{"n_layer": 15, "vocab_size": 4411, "bias": "all", "init": "normal", "grad_clip": 0.5, "batch_tokens": 131072, "steps": 4300}
MLP neurons of a small language model. Each row is named by its layer, matrix (down: output weights) and neuron, and shows model dimensions 0-223. Each number is 128 + 24 x the weight over its row's rms, rounded and kept within 0 to 255. Numbers have three digits each.
After each neuron's rows, "fires before" lists the tokens most often just after its 100 highest values on Wikipedia text that the model never trained on.

L6.down233:181116146121106094109144068119125136116109126140108141121162147160118148088094178115081144084167132185140116120121134139156134117153162146102129108130091165121132154163100142133138164162109110106145108117157106147121132157185119132130114085112152143098139108111141124162119106115145119127141130134098099173129106120150137142135127149099127120134123175079095129121156110144103089088156120119087147098089112117079124154116104084150139130098149138125119155100140139101096119112113156118133143126150098155133137106145139128122096156154100164142119123103141139195077146134143118170145162116110144130140062125124120142146115123116124163093136114114139107167139140101159073131145
fires before: "s ", ": ", "in "

L6.down653:139152139164120092121096185100110144131139102097129151140132162118073161102155132141142140139118107084112129109125116109160134133122103117125133120114113122125119189120101159078185122114153181117082093145140117144118091142112176113127115127110107116085140117089146104130159084164127146111122144122152131114142145117145124129095135149136120171115137100098155120140133125132141138131151140131150106154094085136132112139094131129152138152141143123118167109133139180185115070127087130126120135145114187112118127146123110096102098166148086141155154136150106142140133120130123126121156106163159111124149189147119101114165105134155117131080124135166086125122136144155129071085097
fires before: ", ", ".", ". ", "\n\n", "; ", "and "

L2.down312:142081129123109133091116114183120158116083142079135134121140081109122124140179130085140123167149065108147147160110075152141153100074111136111133167149134115157145131125143110126127156146111127099098152120111134117167122152114156126103143145148164142114121188152158118148095177135119136131081166135120115142090144123132135149117126150120127140109099118121140072146095125128136120144129141144136103139159157148164116100132141078092144141153166127131128169146169149129116142163166107118114106138144109138129108123120109090126117116170158142153066119171095107083110076111128117167132120152114132121096133096103112126142103149129126133168135130141130142101090107100130141157146
fires before: ", ", "s ", ". ", "work ", "'", "e "

L9.down384:128139176109126117096111113088112100109111125081138140129135142142105116126149143099098135107146135136162114146138168000121142153125145134149126131124151119135146155107131144126103175127134143149131119114129137160132129145114118166112127113084107143145148145125115087117141119136114142120121122111170116160123137135162177129102108105128131118124127149124085122137121101115105124151130135139126162086133106122099130155138138139126129145089111123130138135161123162126108139119120105120135153148116119175135156100175118138128119128160122121135099118143120111132110132131143156102147108126142142151147132142108126148132149128135117114140117106132128105154156099106110155130126
fires before: "of ", "and ", "in ", "from ", "to "

L10.down173:147148132123137116109118149101140142121112146112102151118130143129128143118159123122108109088121139115111110149140140000163103132144111147129148109119147140108149129137085139142147130135126112113150139134119131141140111112141157122131111147121143137154155145102132136118133110150145135123135138143115098143144144135158209111110146132114135106124103140124134121129156078096118125131136137101153142088144121134102156148112130124152117129142131129146145135147115141131109108117110121126119165145131126109116117121150143117175139125101134115147117139134160129096141139124119148108164121132144135131142128151123134153153139104159146113149127124142126093130126142142145108134132
fires before: "==", "===", "In ", "The ", "== ", "Following "

L12.down44:131113091112097161151104130094117073090141131152147109089118112176151109086123131116142153115140142114157119120107145183134130141144139087134120145126106132138142102164097141129116079173179082110120122113136112113158139114147165117113114168102129119134140138126123114105117130084160132136122137151107097144096099129151118166114112130155126079103122102066103132136132130107149103130091127135122083144117143138154149143118097135121126144145143128068147136122149122154129120095123109151138097132163097081175163114118160104158109145142132145103124160101176122160111116173119088133103182120146125172133171163123143166133109105096158115126126125144104171172145167135135145089130
fires before: "s ", "% ", "en", "an ", "a"

L2.down162:127106116132105087136165100155102113072131136106140135129151120132166170142167126122115136126127085128107114144153127178149140142112185110133087131139103106170160118110120129135145130130164170124094126161112120103078132175136121133116129098136143122141100137081097115142137167143139158140130156129140163102106163120115127128101135135103157154099175106128140129137160145129097153173130176143176109186112099149162127130107118112116152153115117138125144111133089165118090140112092135151126146192076157135110092195110109128112141105141132133152105117134126105157123136123129113149149125132128154127124133147100105117125084147104114114133153075123100107122136051111106104111113
fires before: ", ", ". ", ")", ".", "\n", "ois "

L9.down620:122168108147125103118138108138127147093148113108130161132115131151089130117160168145137141102126148107139147171142121100095143139096149108161141091063101101133152139140143143151162095171139139157137121142136112137149094127127086144122099116117132107102131120140108143124123111158119181119096129138154135083135150153081115146088112136137108090130122130131132150119123158134092091168100105133156096137140157142110116145121147119122122129114144153129134090102123163098036115115128093127081110166126129135086127142146136180090204112154139103133170141127172159141155115156113134116135109102104079139117155126127154161134159129098134112148106097182112121120156148109108117114153
fires before: "\n\n", "\n", "==", ". ", ", ", "."

L2.down8:077129076130132128106123108104138108128103101111109109138188120147097121138164162178141112144103126108112114119149133160114121098130159106121115130137105108116169138098123118153130160128173100100101129172120085163120118123145197089107137141152139125120119125114122111071127147150149110105125100113151146114138129116169132109139116138159116128123097125174118143129134132140110109144121145113170104104162124105126068111142118171158164123130142109106117147096128127080083177127127129152103120142088116102098113162126136173126087110176126143139148116177119147159112161143146103182138162170131132110131118132120137119154111109133146129111153147105107133095157068127119109158179
fires before: ". ", ", ", ".", "ed", "s", "ly "

L4.down37:130145127143096116119112144147146106133160127080122107154151104134142129131089108128120121140152120110126127113147115118124081118145109095142149123102107159153109201145114113152139126094151110151136108104094141137141112138157151123125147092067127141091103102134144136086122115134101100153095106092125132185126177130185132154078135112111090135072140147112135116126143096107114120124125166098142149108126133140107115133129143126131120126066128136162148152172141152104164149089127102122097114137107130117105158128186166151111209089108142113143141129106154133114093129120126113113144108132167093124143115140127127125163119103151144128181116137138158128147090110132168119165186
fires before: "The ", "She ", "He ", "They ", "It ", "In "

L2.down257:138121117143107082100127120115142077128115118097154119126139125112081148118153121117137139143143085105098077132171126161105109146188151127076126087190103174116159127120092112133147144112136096119086117151151145154079112106093148143125104137148135132140118101143138086154135126136127135134120114132145115150110137171113135170121130121125132126070149094125132118144142123106085112154099139109142125158153105100132089118159148097098145153104177120126127130110126169147103185138106091135114148133121154139104174149116140114144117120166114129123135106097143140133137132123150112164169124132104131183106148155129147155113175164123119117178121150177091137093156114105142114117080
fires before: ", ", ". ", "al ", "ate ", "er ", "\n"